Weights of a small GPT-style language model, trained from scratch on English Wikipedia.
Size: 15 layers, 8 heads of 32, MLP 1024 GELU.
Training: a variant of Muon for these matrices, 798M tokens, 6086 steps.
MLP neurons of a small language model. Each row is named by its layer, matrix (down: output weights) and neuron, and shows model dimensions 128-255. Each number is 128 + 24 x the weight over its row's rms, rounded and kept within 0 to 255.
A block is one neuron, or neurons of one layer that tend to fire together. After each block is what it responds to, as a language model described it from the Wikipedia text at the highest values.

L8.down111 [144 145 164 137  83 102 144 118 127 131  97 114 118 111 111 151 153 104 140 152 164 166 163 170 135 121 131 126  97 116 132 156 114 118 134 145 152 128 109 161 157 116 167  98 129 111 123 107 122 163 159 128 100  89 153 129 137 128 100  96 122 121 149 147 153 131 115 149 115  88 109 122 194 114 136 134 131 116  85 127 108 124  94  96 134 170 146  88 100 141  91 144 131 112 104 134 164  70 149 131 121 119 116 118 100 135 201 120 140 100 144 113 150 143 166 113 145 114 160 174 145 117 130 123 128 108  78 128]
Responds to: Before place names. Words and separators right before a coming place name, such as in in bottled in Reus, of in County of Warwick, New, and before New South Wales, table pipes.

L8.down243 [114 148 158 107 100  93 126 100 136 127 140 153  99 121 135 127  85 104 137  86  88 136 111 100 101 151  93  93 127 101 160  77 130 124  99 111 159 104 102 115 177 144 103 117 135 104 112 159 133 141  92 117 118 122 102 130 177 135 127 147 135 116 156 103 128 115 101 119 153 167 159 143 144 117 139 108 182 114 135 137 117 170 115  97 119 116  87 146 109 159 157 117 133  85 121 109 100 119 118 107 129 136 169 148 157 134 108 136 136 123 122 131 136 121 131 151 141  95 119 135 161 141 166  79 124 126 121 116]
Responds to: Role-marking "as". The word "as" after a verb or noun, introducing a role, title or description, as in played as a forward, worked as, elected as; also "as well" and "As of".

L11.down53 [125  86 160 124 116 136 115 136 106 104 177 135 129 109 134 117 109 118 126 119 106 162 121 150 123 130 147 147  96 125 130 139 125 180 154  89  97 114 159 120 132 113 126 109 106  95 113 133 122 147 138 120 142 120 165 113 149 112  90 151  96 142 159 153 133 111 124 131 148 144 126 171 160 126 125 130 144 139 154  77 128 105 139 124  91 103  97 126 169 134 136 108 117 140 155  95  98 116 134 165 121 146 127 135 127 120 156 135 111 156 148  78 159  75 146 127 145 151 129 131  97 136 135 103 133 183 124  99]
L11.down94 [145 150 124 147 168 134 157 204 123 134 122 119 107 123 139 117 149 114 136 119 102 140 129 166 106 161 126 145 188 108 134 112 157 108 142 125  93 128 123 105 106  86 114 127 115 142 121 119 125 142 128  87  62 125 187 123 157 155 100 149 174 152 150 100  98 146  93 145 132 110 129 121 142 157 102 145 120 165 116 124 182 115 131 134 108 162 120 130 139 130 125  88 136  85 102 104 116 111 151  83 121 167 177  95 141 127 131 129 146 127 116 150 159  87 145 170 117 135 102 140 120 106 144 144 131 119 185 111]
L11.down250 [108 163 154 140 153 146 129  78 139 144  87 117 113 112 154 113 149 145  82  93 122 201 158 140  74 111 118 125  97 109 124 138 189 123 126 111 113 159 131  89 132 132 135 104 139 121 140 120 138  95  79 142 128 150  84 105 125 160 124 127 140 155 130 120 119 107  91  96 106 143 122 159 164 114 120 145 155 115 111  95 160  96 158 108 151 132 139 125 112  90 130 106 105 111 152 140 108 121 111 163 111 121 133 133 150 106 186 168  93 104 136 165 159 132 149 100  88 141 132 136 165 141  94 111 101 136 143  87]
L11.down282 [116 183 153 111 150 142  86 122 127 169 129  67 113 142 123 164 145 105 169 155  79 123 111 174 145 168 156 134 119 148 148 108 160 121 105 127 133  92 123 110 108 129  93 108 142 110 127 152 149 174 128 115  85 109 126 158 105 130 138 155 149 119 152 140 116 117 101 118 124 114 117 117 118 134 138 115 165 127 142 159 142  84 142 148 116 150 135 159  73  82 142 152 155 111 127 120 125 150 129 149 140  93 104 135 130 133 135 149 181 107  77 165  78 130 153 102 165 140 115 112 108 115 125 119 136 153 138  88]
L11.down340 [123 111 151 161 141 135 131 156 103 100  87 160 122 146 128 123 107 165 133  94 112  90 119 172 167 144 127 109 141 126 100 134  93 156  90  82 146 155 157 116 126 134 110 147 111 117  88 145 149 130 131 111 132 105 104 108 116 105 139 143 142 120 112 110 139 103  94 126 103 125 115  95 130 149  79 149 113 151 124  63 157 153  94  94 120 112 118 135 125 102 137 100 103 104 185 117 115 106 146 110 141 139 161  99 110 167 139 137 126 167 188 135 119 145 133 146 171 130 126 156 167 139 141 121 128  97 105  79]
L11.down382 [163 158 145 163 131 121 149 118 138 184 110 122 119 105 116 119 149 134 106 103 136 137  94 162  94 120 147 123 112 108 105 128 151 109 149 143 109 131 127 124 136  78 139 139 113 100 132  92 104 138 125 140 173 157 121 103 149 120 160 131 132 103 147  90 162 117 117 160 122 105  95  81 144 122 123 158 146  89 146 109  87 122 137  75  96  87 125 125 136 164  97 157 140 118 155  97 111 131 128 148 114 125 144  76 165 136 133 141 140 155  94  85  96 130 116 134 198 109 120 135 118 159 157 118 172 102 138 116]
L11.down466 [139 139 109 133 128 133 166 124 101 114 129 109 141 135 131  99  97 145  90 174 148 112 117  99 107 141 136 156 109 144  81 131 106 119 134 142 131 107 131 114 163  74 138 140 134 149 126 143 113 155 159 110 125 103 107 145 113  87 167 127 155 149 181 177 136 106 109 175 128 144  64 128 148 143 109  79 133 108 161 145 151  99 149  80 138 120 113 124 125 124 133 126 108 118 137  92  74 132 152 138 144 147 138 130 118 165 120 142 112 122 142 135 128 139 149 120 154 192  93 181 106 105 135  95 101 131 152 108]
L11.down544 [146 163 157 142 125 153 127 170  92 128 136 186 121 119 117 155 125 113 115 140 103 110 156 129 170  98 111 106  85 112 146 133 138 139 106  96 125  86 136 157 168  83 124 151 161 124  98 129 139 135  98  92 120 144  86 174 157 112  99 132 117 156 119 136 121  55 145 146  89 121 155 157 133  96 115 124  90 137 136 153 128 104 123 129 144 111 167 142 144 119 118  85 151 179  85 151 107  90 123 149 133 130 106 133 125 151 144 147 135 126 135 160 137 150 139 103 132 164 123  82 145 173 156 122 124 138 150 115]
L11.down609 [179 129 121 117 170 164  87 144 159 130 163 119 140  71 154 136 149 151 116 129 137 134 112  91 133 194 133 168 156 134 162 132 114 143 110 131 129 108 144 131 157 125 112 105 122 127 103 149 167 106 146 165 126 106  91 149 151 160 134  97 144 116 132 129 142 124 132 163 141 151 140 159 166 158  89 160 151  98 182 120 125  79 135 143  67 164 137 101 186 173 157 112 163  92 114  91 156 128 149 123 126 101  98 141 121 100 106 168 109 108 151 102 166 146 129 120 157  98 136 130 152 124 137 137 113 122  86 111]
L11.down810 [123 158 102 110  80 171 139 130 174 128 111 163 129 138 132 129 110 145 115 116 133 107 141 142 131 171 111 155 135 134 113 131 144 100 109 151 166 118 124 135 146 118 145 128 113 143 145 185 187 135 116 121 120 115 146 111 104 119 132  88 146 137 101 161 101 118 133 118 141 132 149 142 114 122 119 133 133 162 162 133 133 111  86  84 161 103 127 169 154 140 123 106 145 154 143 144 113 147 164  89 125 135 119  99 134 137 116 146 110 132 149  89 119 165  96 128 132 140 150 164 115 119 138 120 136 119 154 127]
L11.down874 [144 153 103 175 139 124 106 151 141 111 140 109 157 114 127 130 135 109 128 150 100 142 143  79 166 164 107 123  79 163  52 112 159 164 165  98 108 129  99 134 178 124 121 107 136 127 136 128 133 160 120 117 143 126  67 132 125 137 152 133 115  99 130 145 155 147  97 128 115 120 135 143 129 166 112 133 135 113 117 135 108 108 161 117 103 136 102 107 118  75 164 179 147 109 142 143  94 152 111 114 145  95 142 157 137 140 116 128 152 148 134 135 160 163  47 142 147 110 121  82 161 126 102  97 151 107 112 147]
L11.down887 [ 93 130 139 123 105 132 119 105  96 161 146 173 105 167 148 172 152 125  94 114 139  70  70 149 124  96 148 121  99  72 142  95 159 116  96 117 194 100 128  90 129 170 114 127 122 102 122 117 151 118 123 123 127 135 143  93 148  95 157 147 106 129 119 148 148 136 117 140 170 158 123 126 114 147  86 143 129 114 141 146 129 107 102 167 138 120 135 121 141 139 154 166 155 143 104 117 141 145 108 142 139 135 127 140 125 150 119 128 114 145 147 155  88 117 131 137 124 160  97 123 141 146 141 117 154 168 148 130]
L11.down895 [137  80 103 136 127 104 133 136 157 139 114 173 105  98  80  87 122 113 116  99 137 152 128 146 101 121  74 159  99 116 160 102 113 113 130 171 135 103 123 115 139 100  92 138 104 134 144 160 156 118 138 150 100 142 149 120 129  76 152 145 162 150 141 175 130 127 132 133 111  93 169 130 136 109 164 147 121 103  80 132 138 159 120 147 166 116  86 146 181  91 113 123 108 111 138 111 142 104 117 133  97 165 118 169 107 157  88 161 127 110 132 110 122 116 157 100 121 119 116 101 129  76  96  90 125 107 110 115]
L11.down937 [139 132 106 145  96 157 168  97  94 134 123  97 148 119 108 116 156 130 112 111 155 125 133 103 153 152 112 163 166 137 103 157 128 139  94 177  82 141 154 170 136 157 104  74 115 151 155 120 115 163 188  97 139 172 120 106 114  76 101 135 140 148 167  95 137  65 104 116 123 143 162 108 104 126 127 123 152 123 115 128 163 137 127 161 126 159 158 115 126 112 119 109 139  95 126 109 130 146 129 164 132 134  65 118 109 141 133 144 181 137 130 131 133 143 133 135 148 136 154 144 165  74 153  83 151  87 165  81]
L11.down961 [161 127 123 120 105 160 126 103 120 157  93 147 134 151 163 149 139 119 156 187 111 129 162  98 199  85 123  96  94 130  98 119 152 180 128 143 124  89  99 147  98 102 111 112 172 162 132  99 127 144 131  98 131 124 157 125 143 136 128 106  99 161 104 112 105 120 146 173  74 134 129 117 126  94 132 127 142 121 148 147 140 133 122 135  84 107 132 106 125 145 125  99 120 112 126 116 142 111 136  81 148 127 147 141  86 159 109 110 100 118 115 112 144 143 135  90 113 171 119 117 149 180 132 160 134 104 117 121]
L11.down1023 [123 159 159 134 117 142 127 111 135 101 145 117 132 145 116 174 104 126 131 153 127 104 128 144 124 186  99 126 110 103 113 132 129 129 134 141 121 148 170  92 153 161 119 116 143  86  97 114 109 122 112 100 115 106  97 112 141 120 120 149 106  69 123 141 141 138 138 101 147 157 110 132 115 113 150 101  95 121 172 182 154 121 181 137 148 122 100 127 132 109 135 109 179 111 165 138 107  97 120 142 136 137 121 147  90 148 113 151 112 138 112 151 184 133 110 180 102 109 111 117 130 149 153 146 132 104 120 133]
Responds to: "As" word and prefix. The token "as", both as the standalone word ("as a child", "as part of") and as a split word start (associated, asks, As of).

L11.down18 [ 88 112 161 174 167 130 115 128 112 154 113 100 135 150 107 159 167 151 165 114  87 164 121 107 140 109 148 119  85 124 127 128 124 112 126 114 116 129 116 154 177  99 142 128 110 106 139 137 128 129 137 159 177 113 111 152 122 111 120 122 161 137  95 103 145 118  79 114  93 155 146 141  92 132 133  64 146 136 133 130 134 149 110 143 108 131 135 141 164 138  95 110 128 131 142  70 107 127 113 139 138 137 151 199 111 155 117 154 168 104 147 125  96 125 156  97 158 150  96 121 132 148 117 158 115 105 132 123]
L11.down27 [139 105 152 148 109 118  92 112  69  69 133 154 147 119 185 156 121 110 154 141 122 126 121 125 111 119 183 112 111 125 165 113 128 177 105 175 143 140 108 109 102 127 134 150  94 128 170 144 119 184 117  88  87 156 100 151 151 100 122 133 106 106 128 101 120 127 112 155 161 128 136 112 109  78 110 122 118 152 121 118 176 108 103 123 139 135 120 123 171  73 146 134 120 161 105 132 113 119 140 145 104 136  87 134 118  97  87 139 129 138 145 150 108 162 105 117 108 138 176 123 104  97 136 142 123  87 131 156]
L11.down230 [162 120 138 107  96 113 137 122 155 104 140 112 101  92  96 119 129 137 127  74  99 113  75 144 137  94 100 114 122 157 130  88  68 136 108 177 139 171 100 189 150  90 142  79 169 147 109 139 109 179 128 139 139  56 153 109 169 107 121  99 151 112  92 121 156 117 164 145 124 164 153 138 144  99 145  85 136  86 192 134 110 138 130 114 153 134 168 117 122 124 139 118 143 127 134 119 125 166 171 155 122 133 112 116 144 142 118 121 142 122 152 165 155 140 131 123 140 141 118 153 155 112 126 125 133 128 136 142]
L11.down302 [ 73 124 140 151 165 127 101 148 145 162 136  93 194 115 186 133 128 101 159  72 114 157 124 137  78  98 124 136 160 105  85 126 106 148 100 180 161 129 137 133 143 131 118  99 133 121 121  89 146 163 123 132 106 128 113  95 137 135 132 123  70 144 128 131 147 116 130  94 114 123 146 149 110 119 149 171 129 116 127 141  63  99 114 104 137 146 139 147  83 134 144 112 137 156 171 129 161  50 152 118  73 150 100 125 158  70 145 125 116 129 119 104 112 146 113 163 130 137 121 126 170 142  78 142 109 144 131 151]
L11.down303 [112 180 116 153 166 111 128 144 104 152 114 123 156 100 141 141 131 115 127  91 154 154 106  91 151 122 179 145 129 133   0 113 107 132 142  83 132  98 138 130 105 176 132 136  96 122 126 152 138 133 130 163 132 125 154 130 136 112 166 136 146 100 132 124 142 106 117 160 129 104 105 135 137 102 131  89 114 132 156 165 108 143  85 102  68  99 145  93 123 114 110 120  87 109 126 151 139 126 149  97  90 117 136 113 129 127 113 163 110 120 120 142 165  95 136 119 143 127 153 155 129 108 112 129 107 161 115 142]
L11.down374 [149 156 132 156 153  77 138 154 101 161 106 117 129 113  91 161 150 124 116 126 131 128 121 158 127 121 114 118 123 127 171 148 140 126 108 103 113 124 105 126 141 127 117 135 117 154 109 156 117 134 104 157 135 143 146 134 139 105  96 151 135 132 137 127 160 123 127 144 120 142 143 127 170 147 105 121 105 157 133 118 126 143  95 158 139 132 131  95 138 107 118 126 147 131 111 138 121  77 176 131 134 130  98  58 140 105 115 132  85 115  95 144 136  98  90 159 110  86 109 139 146 129 167 133 141 124  98 122]
L11.down419 [138 128 150 124 176  87 125 147 110 146  85 124 188 144 102 117 129 104 127 129 157 170 167 109 151 110 134 153 123 126 147 160 132 196 138 114  82 144 106 172  76 118 107 133 161 109 127 110 146 129 137 143 138 109 111 123 108 139  93 147 133 159 142 136 158 121 110 131 135  93 100 180 146 130 121  98 152 107  86 134 121 117 197 116 152 111 141 136  97 122 130 115 114 140 122 134 165 110 112 107 114  94  88  98 165 106 129 115 101  92 141 119 121 125 120 127 139 128  96 115  99 112  55 112  68 129  76 150]
L11.down462 [ 98  79  94 100 151 130  91 107 165 106 153 137 104 105 128 120 133 148 158 132 110 126 132  98  76 115 126 132 134 163  84 149 153  98 141 192 145 125  90 144 120 119 161 112  98 157 120 117 163 106 145  90 119  85 153 112 153 119 181 143  99 105 124 149 151 146 154 125 142 122  96 158 145 119 127 178 144 105 153 131 115 120 151 131 118  80 100 171 140 117 109 164 119 172 112 168 114 100 111 118 152 111 113  87 176 106 150 129 105 115  95  91 105 124 109 127 146 141 110  98 130 150 121 121 114  94 128 104]
L11.down474 [119  96 146 108 126 128 156 140 149  97 108 104 142 131 100 141 143 152 168 143 137 121 138 154 156 125 131 142 190 130  73 112  91 160 139 180 147 141 136 145  85 141 144 127 149 139 125 117 113 152 145 121  98 108 128 138 125 112 144 125 115 126 116 107 124 114 116 111 105 177 160 142 119 108 185 107 142  94 137 127 127 136  95 159 105 160 134 120  95 105  86  96 107 127 120 140 162 107 141 144 144 139 139  84 159 129  94 139  91 106 111  97 109 136 173 104 107 125 108  99 134 128 123 122 150 135 122 161]
L11.down517 [134 106 194 187 117 128 124 154 147 162 132 125 111 198 134 106  94 148 101 133 133 116 193 159 117 102 102 149 147  94  79 148 142 129  94 125  78 130 137  79 100 140 129 137 140 117 122 117 114 121 146 141  97 150 107 128 157 117 127 121 148 108 130 134 108 181 112 118  99 123 116 116 129 145 121  96 123 129 137 123 132 109 104 109 105 114 145 129 127 205 130 131 109  68 134 144 145 163 136 152 173 124 105 123 133 139 116 126 111 145  93 126  82 132 117 102 106 105 166 113 132 128 119 127 120 144 105 156]
L11.down662 [103 136 126 117 125 144 110 118 143 107 129 138  93 125 155 159 133  93 143 105 126 191 158 132 100  75 123 155 175 119  84 126 140 149 138  97  93 169 117 127 146 107 173 130 125 191 158 137 149 143 115 146 141 149 131 126 119 148  66 116  93 105 123  92 155 129 132 135 125 142 110  99 131 102 105 163 111  92 133 129 168  77 104 100 130 110  79 138 129 148 126 139 109 130 144 123 100 170 143 114 145 138 106 112 177 158 163 142 127 112 145 151 146 100 129 199 129  96 130 127 106 134 165 101 155 127 123 123]
L11.down688 [174 124 118 102  84  99 151 110 141 120 124 116 125 141 116 151 158 107 135 120 130 119 142  65 165 172 135 113  78 150  83 155  86 125 105 156 135 118 148 126 161  98 147 110 149 106 118 152 148 111 129 148 102 107 140 103 144 136 133 144 185 105 183 127 121 115 158 126 110  93 167  85 134 154  99 155  89 151 157 142 122  99  97 125 137 121 135 107 160 141 140 132 145  70 139 130 150 128 113 128 166 112 113 123  95  93 130 125 126 125  54 128 114 122 145 155 134 115 126 161 109 158 116 113 115 172 168 149]
L11.down773 [159 105 142 110 131  94 154 112 152  98 143 163 142 154 108  98 147 165  96 108 140  88 165 180 138 123 145 161 149 126 114  73 122 130 126 169  90 135  84 147 119 107 143 137 110 107 115  69 168 120 135 149 104  90 152 137 106 143 120 156 139 157 119 168 149 125 107  88 134 119 102 126 114 137 144 121 116 148 122 178 152 106 108 136 128 126 112 156 160 122 137 129 124  86 135  88 127 128 147 148 121 136  77 142 112 103 124 144 136  86 108 107 116 101 129 135 135 122 142 142 139 168 126  84 131 187 125 135]
L11.down804 [167 134 119 154 155 102  71 125 175 167 131 114  89 147 149 127 128 149 146 130 142 140 204  77 142 121 122 114 172 169 102  81 134 153 116 136 153 131 155 103 119  85 139  92 124 121 134 158 111 137 141 115 130 127 144 129 140 151 108 134 134 111 100 114 120 127 130 112 123 127 134 153 159 127 127 160 103 159 108 163  96 110 156 138 164 100 107  67 142 107 126 133 133 140 136 158 131 103 127 140 106 151 148 106  96 124 148 147 116 213 131 152 100 119 174 118 179 113 135 137 120 136  90 131  92  91 167 160]
L11.down855 [128 159 150 104  74 123 110 127  96  89 123 154 117  83 127 124 143 119 118 131 120 119  95 156 140 121 108 112 132 144 110 139 112 140 108  98 123 132 111 159 104  98 144 162 131 158 129 140  90 174 137 150 152 164 165 178 125 109 111 165 125 105  96 169 136 121 122 129 173 137 161 132 100 139 107 130 162 111 121  74 171  85 114 142 157 105 136 119 145 114  80 103 146 146 111 126 150 146 137  84 133 135 140 122  92 148  97 116 110 145  97 124 169 111 120 126 136  93 174 122 129 107  80 144 114 118 131 109]
L11.down862 [105 125 114 135 178 132 154 124 110 102 119 120  88 122 109 103 110 137 175 175 158 157 161 142 147 147 129 139  94 133   8 115 143 126 149 118 130 131 163 180 134 140 123 171 124 137 123 101 131  91  82 131 166 102 177 114 121 113 161 108 123 114 162 104 113 146 150  82 114 138 122 141 116 111 109  89 133 138 125 136 101 120 161 134 134 110 106 104  74 136 138 134 112 126 108 154 155 123 149 162 114 144 130 160 121 110 110 117  97 147 100 142 102 119 109 124 151 103 176 128 128 138 152 137 115 140 141 100]
Responds to: Before upcoming proper names. Tokens right before a proper name, such as of, at, colons and table bars in lists ("County of Hampshire", "| Orlando Magic"), plus letters inside names (St-e-ve, Wo-odward).

L9.down54 [118 109 152 133  91 147 119 148 130 105 107 125 102 160 172 140 186 129  93 119 138 144 163 132 129 144  90 129  90 127  80 160 167 179 137 145 115 158 147  94 128 143  57 137 148 102 120 123 170 111 117 108 136 139 141 116 126 137 180 143 171 126 120 160 138 131 117 101 142 108 146 135  99 141 121 144 108 106 139 150  97 101 147 139 145 134 139 110 123 135 149 116 135 107 141 155  98 154 148 100 154  97 100 170 130 118 123 133 144 146  91 133 146 142 137  85 122 154 113 175 115 135 153 132 160 137 161 127]
L9.down213 [118 198  85  95 120  98  92 131 117 165 175 151 102 135 151 100 117 169  83 158 142 134 156 168 148 137 141 132 140 132 168 105 102 133 127 170 106 134 140 169 134 140 178 143 139 109 128 105 149  95 115 133  82  87 122 159 145 147 175  90 147 126  94 143 157  99 166  90 139 105 133  88 142 148 145 136 142  68 129 182 152 116 101 127 146 137  91 103 101  79  80 141 127 117 123 136 125 141 135 125 140 131 114 137 145 116 142 172 112 129 137 108 104 116 112 125 154 162 136 148 134 110 140 117  98 139  83 125]
L9.down268 [154 154 109 118 117 141 135 132 143 140 168  98 123 134 141 135 168 134 104 104 115  98 172  99 143 147 115 141 121 124 138 132 144 132 125 124 116 128  76 116 165 181 123  81 132 161 113 131 139 156  98 144 118 115 108 106 135 143 138 165  99 130 150 115 101 162 165 110 104 153  90 102 122 100 147  70 121 125 154 108 141 143 150 135 121 137 139 123 120 181 140  86 119 113 101  90 121 160 107 118 104 130 121 161 130 103 124 121  89 113  95 113 148 108 122 111 139 140 114 135 123 145 122 104 140 134 134 154]
L9.down358 [125 131  71 127 119 134 135 138 160 125 157 162 155  90 144  97 169 142 124 139 142  82 167 151 126 135 140  88 124 120   0 154 127 104 180 151 115 153 144 108 139 149 128 122 123 141 143 116 101 121 126 192 136 129 136 119 126  99 158 128 123 151 112 117  86 129 130 129 149 108  95 143 130 109 122 116 125  80 139 124 109 131 134 126 143 101  96 141 138 127  85 122 176 155 151 148 127 131 139 143 136 111 109 147 113 119 119 115 145 153 130 127 115 112  94 150 160 164  96 150 115 157 142 128 112 119 117 135]
Responds to: Before a list-item name. Separators and linking words just before a proper name in lists, tables, and credits, such as "|", ",", "–", "as", "by", "of".

L9.down204 [121 136 153  93 174 115 129 122 167 111 152 103 145 127 111 129 181 130 172 113 117 136 182 151 127 112 112 129 106 111 111 168 114 136 113  72 155 171 161 165 144 133 143 130 142 133 144 110 107 150 128 147 112  77 102 141 128 138 146 111 154 126 146  95 184 123 143 133 124 128 125 104 174 139 124 113 105 128 145 103 140 110 174  96 142 125 148 120 123 183 130 124 141 135 134 129  85 100 142 127 102 143 156 118 123 170  94 148 168 107 111  85 129 123 112 143 165 119 142  98 103 155 144 106 113 137 113 152]
L9.down269 [111 135 119 140 129 110 144 127 123 109  99 132 122 125 138 113 120 149 132 116 118 114 159 134 131 193 134 140 124 111 113 131 124 108 129 140 105 100  91 118 123  99 135 135 140 127 107 167  93  93 141  52 137 118 154 122 152 170 128  95 169 111 167  86 163 133 153 103 112 146 140 153 119 134 158 156 110 104 183 132  93 140 121 159  93 134 129 157 154 149 146 148 123 114 123 118 134 138 114 133  99 115 139 122  66 148 138 146 105 102 151 156 115 137 118 149  97 146 134 141 139  63 150 128 141 155 112  97]
L9.down317 [127 144 134 152 121 124 132 120  75 118 121 145 136 144 129 131  73 160  96 144 110 130 133 116 123 118 126 147 114 169  85 122 127 164 147 159 126  72 127 160 128 114 104 184  95  85 146  78 142 152 136 112 147 112 127 121 141  88 118  97 151 135 145 132 100 118 151 123 114 176 117 158 127  88 110 120 141 113 140 132 140  97 109 103  70 105 115 140  83 169 103 122 132 129 167 103 137  89 129  93 131 142 122 180 145 133 122 121 125  97 158 134 102 141 125 171 128 135 103 190 136 110 152 133 122 144 134 149]
L9.down718 [118 153 128 142  97 126 117 168 145 135  79 153 127 148 166 122 118 134 163 122  92 116 117  95 154 134 150 106 144 113 131 182 139 138 124 154 102 105 136 134 121 115 160 136 104 125 127 152 120 107  85 130 100 118 115 137 100 138 129 154 100  93  95 153 155 143 150 127 140 205 112 146 155 132 129 123 106 200 135 135 168 130  81 132 119  97 103  67 115 137 141 104 146 124 166 105 142 143 116 129 168 107 105 140  79 166 141  90 104 107 148 171 108 149 114 142 141 118 134 178 138 102 161 132 108 130 101 133]
Responds to: Word "as". The word as in most senses, such as "as a leader", "As of 2012", "as it has"; more weakly other prepositions and table-header tokens.